Weights of a small transformer language model: width 384, learned positions.
MLP neurons of a small language model. Each row is named by its layer, matrix (up: input weights; down: output weights) and neuron, and shows model dimensions 288-383. Each number is 500 + 40 x the weight over its row's rms, rounded and kept within 0 to 999. Numbers have three digits each.
A block is one neuron, or neurons of one layer that tend to fire together. After each block is what it responds to, as a language model described it from the Wikipedia text at the highest values.

L5.up51:494458544552426539458431500451488533557573510518440530481463519478389567507510486538558450540545443564423488498490550503508525490569441440394400477477528498550503479449473517463530499536528480558506505446504490477455492510474477573486496526500513475583525520497458493512475445490479533488
L5.down51:482524505477492513503482482538492521465477526529538512550570514487430496558487456471450484491479453452488395499509463502490510463438558532514528433495550531413574500520546533527457460491567403490507483565454471521522487436492545557488529478500476486527457490534478456469477472477407580453
L5.up692:532478444518559522494517477429431475458460490514542547478443512550466522497482488492496398478542547477545479464436471451532442571500444436492573553498509501522467506423501477465488488552465485475576446536478546498538492541456516487458531536552481472622498537540536525466472553421492505481
L5.down692:508588485513435488473535596489501470472561476569503493504512500498468460480564475507496546513524414499521614577455484459481513451490522570554503510495488466543554620469545444543444533529533486514571512519452528492537513433493526516457516492538461469500500515561466577489510527518504477498
L5.up1045:499485492505516547513493516521450500522452385502493501467476504453412480453446473582444456534499503461481540488509450598479524469471494448474508568463513544560506527533478471459453512511486470446490564537511484520517492461457527470491476497500554480495433532513503510545496574466447496474
L5.down1045:505524538514479485452524597544535513452517450485448517559507520473455477495542468479549510484512500515517469398464482517462453455462525558446491502493512510594461484495528447533476506517445549444467473484414562482505458511497538539463526554495518476448506483499539498489507432541536467473
L5.up1252:496557483516544496499400461453448516480533439503491520443508432549469510444522517513472503493523517451495501555498527476486492492513467500507542537515530483465487487505605420450485498546472486569605482543493506475483541559491471479481506511467513482531497570519548474506489533416501522505
L5.down1252:524514426495485447517502510520497542498397455568468555519495461520410521467566519460468526470482470491509533542440443488547523488485472475532500529520494457542490488426526414502472576539450542504582495583470593500545534492482497541458478532529545456427521558409540545580387514451520483453
Cells and separators in Wikipedia table header rows, strongest at the empty cell after Party in election-result tables; also headers like Writer, Chart, Game.

L5.up15:499521491456523497489552509461560475463453472507494480494478463546458460521480475453534473562528485512530471545503503517538584513500500425520534548510563587558561516478468459503469494538550497521466512505526475519428469470533577514447575531542444511501472495431471528542482433434452480490
L5.down15:460490594476506460466412498522419576395458486526448472522482458547512494550555579514480432459506491504467562458516515488540524485459522538455496472496554461441542479500492480535564530506485547516497490454569458456507576442532527513490545455451574496447503537517486473515430545540426546406
L5.up179:502408505514494538475467515463458577604580428511583482532459447490522477433518587451444437543557415535549425520438554494520531533450483466542509495502509502488517508509524448407503520485419469548448427484506510543484525496516544455571507551485427505557519536484415471478559484430524465474
L5.down179:488471501523515519419465522489509479447480518524436460503505525532511517509521532582507404492488575521618555543502513464618479437511562481534427507507568481490464490416538472590509432510503511475519415480529541449441512477556524489483525526525489444521536538531510506570497494473456497452
L5.up695:528448443486518545459491544453522529467524494586498492487516492479558526508548464469552495538459435453513521538432510505513500471487541495555403511480529525500484568574465490468497523584507469600509492463474471566515460490549672463520586535514551486516470517593517519445545488536537430511
L5.down695:494487537433498554510501486545515544457487492535535467532502450572355452507420414500514453509548457447509519507458502505484522499594567503513509481491518475459512475546579498560521515515484475469485456544484519561454531483518495508511516541474513535518490509511528518520483467500458505445
L5.up955:518416394534584500502449503512536569424462389548497504534549546467563481492515474473498474493483543463551462513446493488524553495539569471553495473486491497488506540496466473528525408546493455505522524478517464530472520556584533536541551465463558486490464522535502471504590560504602475425
L5.down955:533418543494541554450462501472439510429517500521572465535447506517502478513556472507508422498503496507480485520517475482467529482447504545544585518544455556510530514516537513496587459454454497516558453536497521489525469489478496481474472574454484424508512500480477483497520450459422503488
Prepositions like "In", "in", "During", "At" that introduce time phrases, mostly sentence-initial before years or months, such as "In 1899", "in November 2023", "During the".

L2.up44:535535494528479524552540576518535496569561392541461560433527472530487590506507522546469453526483521564565582392476464492533496507544510585503527519464516503471451413481558514466489423481525457478539452500521548584405473530507431513581417521458463547546447520471470508460540487485561524398
L2.down44:519507535512542515453502549453559515412427529477503542429538484515536463508470408495464520533464477541517515526543502486453472533546473544497556562571534493508548484505571530473513508504441525475515533497479507524470466426542486500464500499434548462518463509493471415445560553557473521516
L2.up76:582481483508471547521524511442523491463486496448456518525466542505551495565509524513496494603456533397503473457499435480519498526446543501504498554546524478506501512483495469498501502492437449429462481452478575566517424507520505471481533528465473545468522515590485479477470510584543413518
L2.down76:499430516501515516510487474484593569573472547454510583433474441447599470503497570505511494541470458531516580555517446456489504467442518481461558539529485518497475520496465541518503510418511537445484481397448537500423504539559445498516508566513502554541417477528501496537528563578495550502
L2.up666:540502488421509509509438477549544474491587471584531470540473494442506542474570497558491488566492562526479538451537569446518524446495498487504491474499510463536505508509533529479571507543515476474515515584507528518558527471541516505474497523566494559547447546535519456559509488569514451526
L2.down666:550540491554498549533496481506492502499608483544538533480417529554569463528571507499515497481417502537449593561493580516456499522435478487488498511485506443466417480567436454503505539559548457501408544422453483553492488494516468542520497409475453448545524530530449478492506493545495526488
L2.up1001:469477447532530550569549463488473501497451537503450490477525492459555564500516509474511517478504551443497493513443486481417445483448505510449495552481512441512537509513482449516531549534495430492496508482518459487501517485557592498538474479507543480562482562520509583512504472465499510577
L2.down1001:531424496490506489501488438525453481494488529520480496510505526485514568505545526505457457530451559434478524566461438472421411476516470463453471444476514449538481419514460464505463485497475470508476446434479502590499508517488573535547453548538507492511513425528456433550511437501466477541
Fires on words that open an origin, move, or time span in biographies, such as from, returned, since, and "career" in section headings.

L2.up382:503488423511505481537560483484556550520500437463478517485493516437517461413459468487611465505451490495495489511535561515501471466501537523520575533479509485458527485523483513571485515505557499477512527489471492553508476462559457509436455522533462442480421440557541536478447465576525554475
L2.down382:497474461532437511511508494523539488485542447503487518495435508533502538457529510509469484442535457494401550516553545535573538518479516492469445459431541425468472530544559552519481467537546453521474587462491562518485471488453497487540530533462501520563507476473560538521543477547491484507
L2.up492:518555601504491496443453514480580477537525613553492502500528494443512474514531562552517536461481460487448481500487433515547503458560525487499450507411517557552491462495503510508503499493447553512543522550443535518437521439498517460479475477523402490492450516449519467476485508447483478541
L2.down492:494531532494510519509478530491469571563494559488480542436539468521610439514519477542520437492490495450489545516541462527551546603513450565379503538479518475495522536505465489479512517479473494416470507487487551489443476510459495531527475487532461486550502514486457548567516495463504500489
L2.up651:585479518521432515441494491417527489557486551440488485487475556516556543474473514481540461550548475503532528476482513475471481454538548505580418528431520480508511522527538564462457513488448540502496553509425460551458492452543523475478458535473498477500549470579489531510469530569504467505
L2.down651:423463491476417547439506493457436521506480521572450516454462522513558541576584580519472492580479483520509462558514450518478477481502464426420431515419512546469503532508449541483457450461520525466474544531476498524496487528495466453511498463489439482448524467473474516494542442487494543515
L2.up1150:472518466504454523483546539534486477496535526482539480471527526453560482563530530425479406407507485511531573438555514437548504573469485494516581447550511469564466506513500505556487500564453493547498544469444516540553505494492584506560468521446474537523477463511415495550502473542519535506
L2.down1150:472530588510505526488484401531418505415499539471554496535478531503460543601477477472483490461453508537482499568464537512526504563442528431439456515480517464445523577487473465464541532477484584518438545489508481492495464473466472477468489543535511430458504537476501507532485464517530517473
Fires mainly on "until" and "since" marking a time endpoint, such as lasted until 316 or first start since; also on auxiliaries like been, had, was.

L4.up303:462549489498474454578577519500534496511583418526504434418575499517520556543510529538538461549461474570546481473537523453552475421512524545459555464505494475556499550515522535548486452491566509475532475456541545473545512506541521541548535512555541480520547524535488510558529524422463501507
L4.down303:463541453502470493502481522547513499494479541479506560505493534466494509543524485567593462442495539519522476545535481486511505513498482511376595505483422469519522510458528479471489516445547467516512584465474580435464461549461477565519488541514467552522444474466459527560491483500463475534
Mostly is, was, are, been, were as copula or passive auxiliary (was established, are given); also first pieces of split words (laun-, sh-, rem-).

L4.up1022:466592504517463481550441542487447504520533493533524504492530422511422483482485529533478496451557449497468539554498487496608451607509471455466481489534483527459456507552440489487467450520537514490506484470491445500489441540471488521498463489508452505484474477551475465497529449466529519415
L4.down1022:514463525450510533507520508507589511519573566477539533471471443586365486567511541526503489483454519588518543473550578543530483542530567509478541489508509546427531563546587491449472469493513500467529531488472548499471484455566472477524560538513481483458422476546499462456530485493524578459
Words in Wikipedia biographies that advance a person's life or career story, such as is/was in lead sentences, his (career), born, died, footballer, bachelor.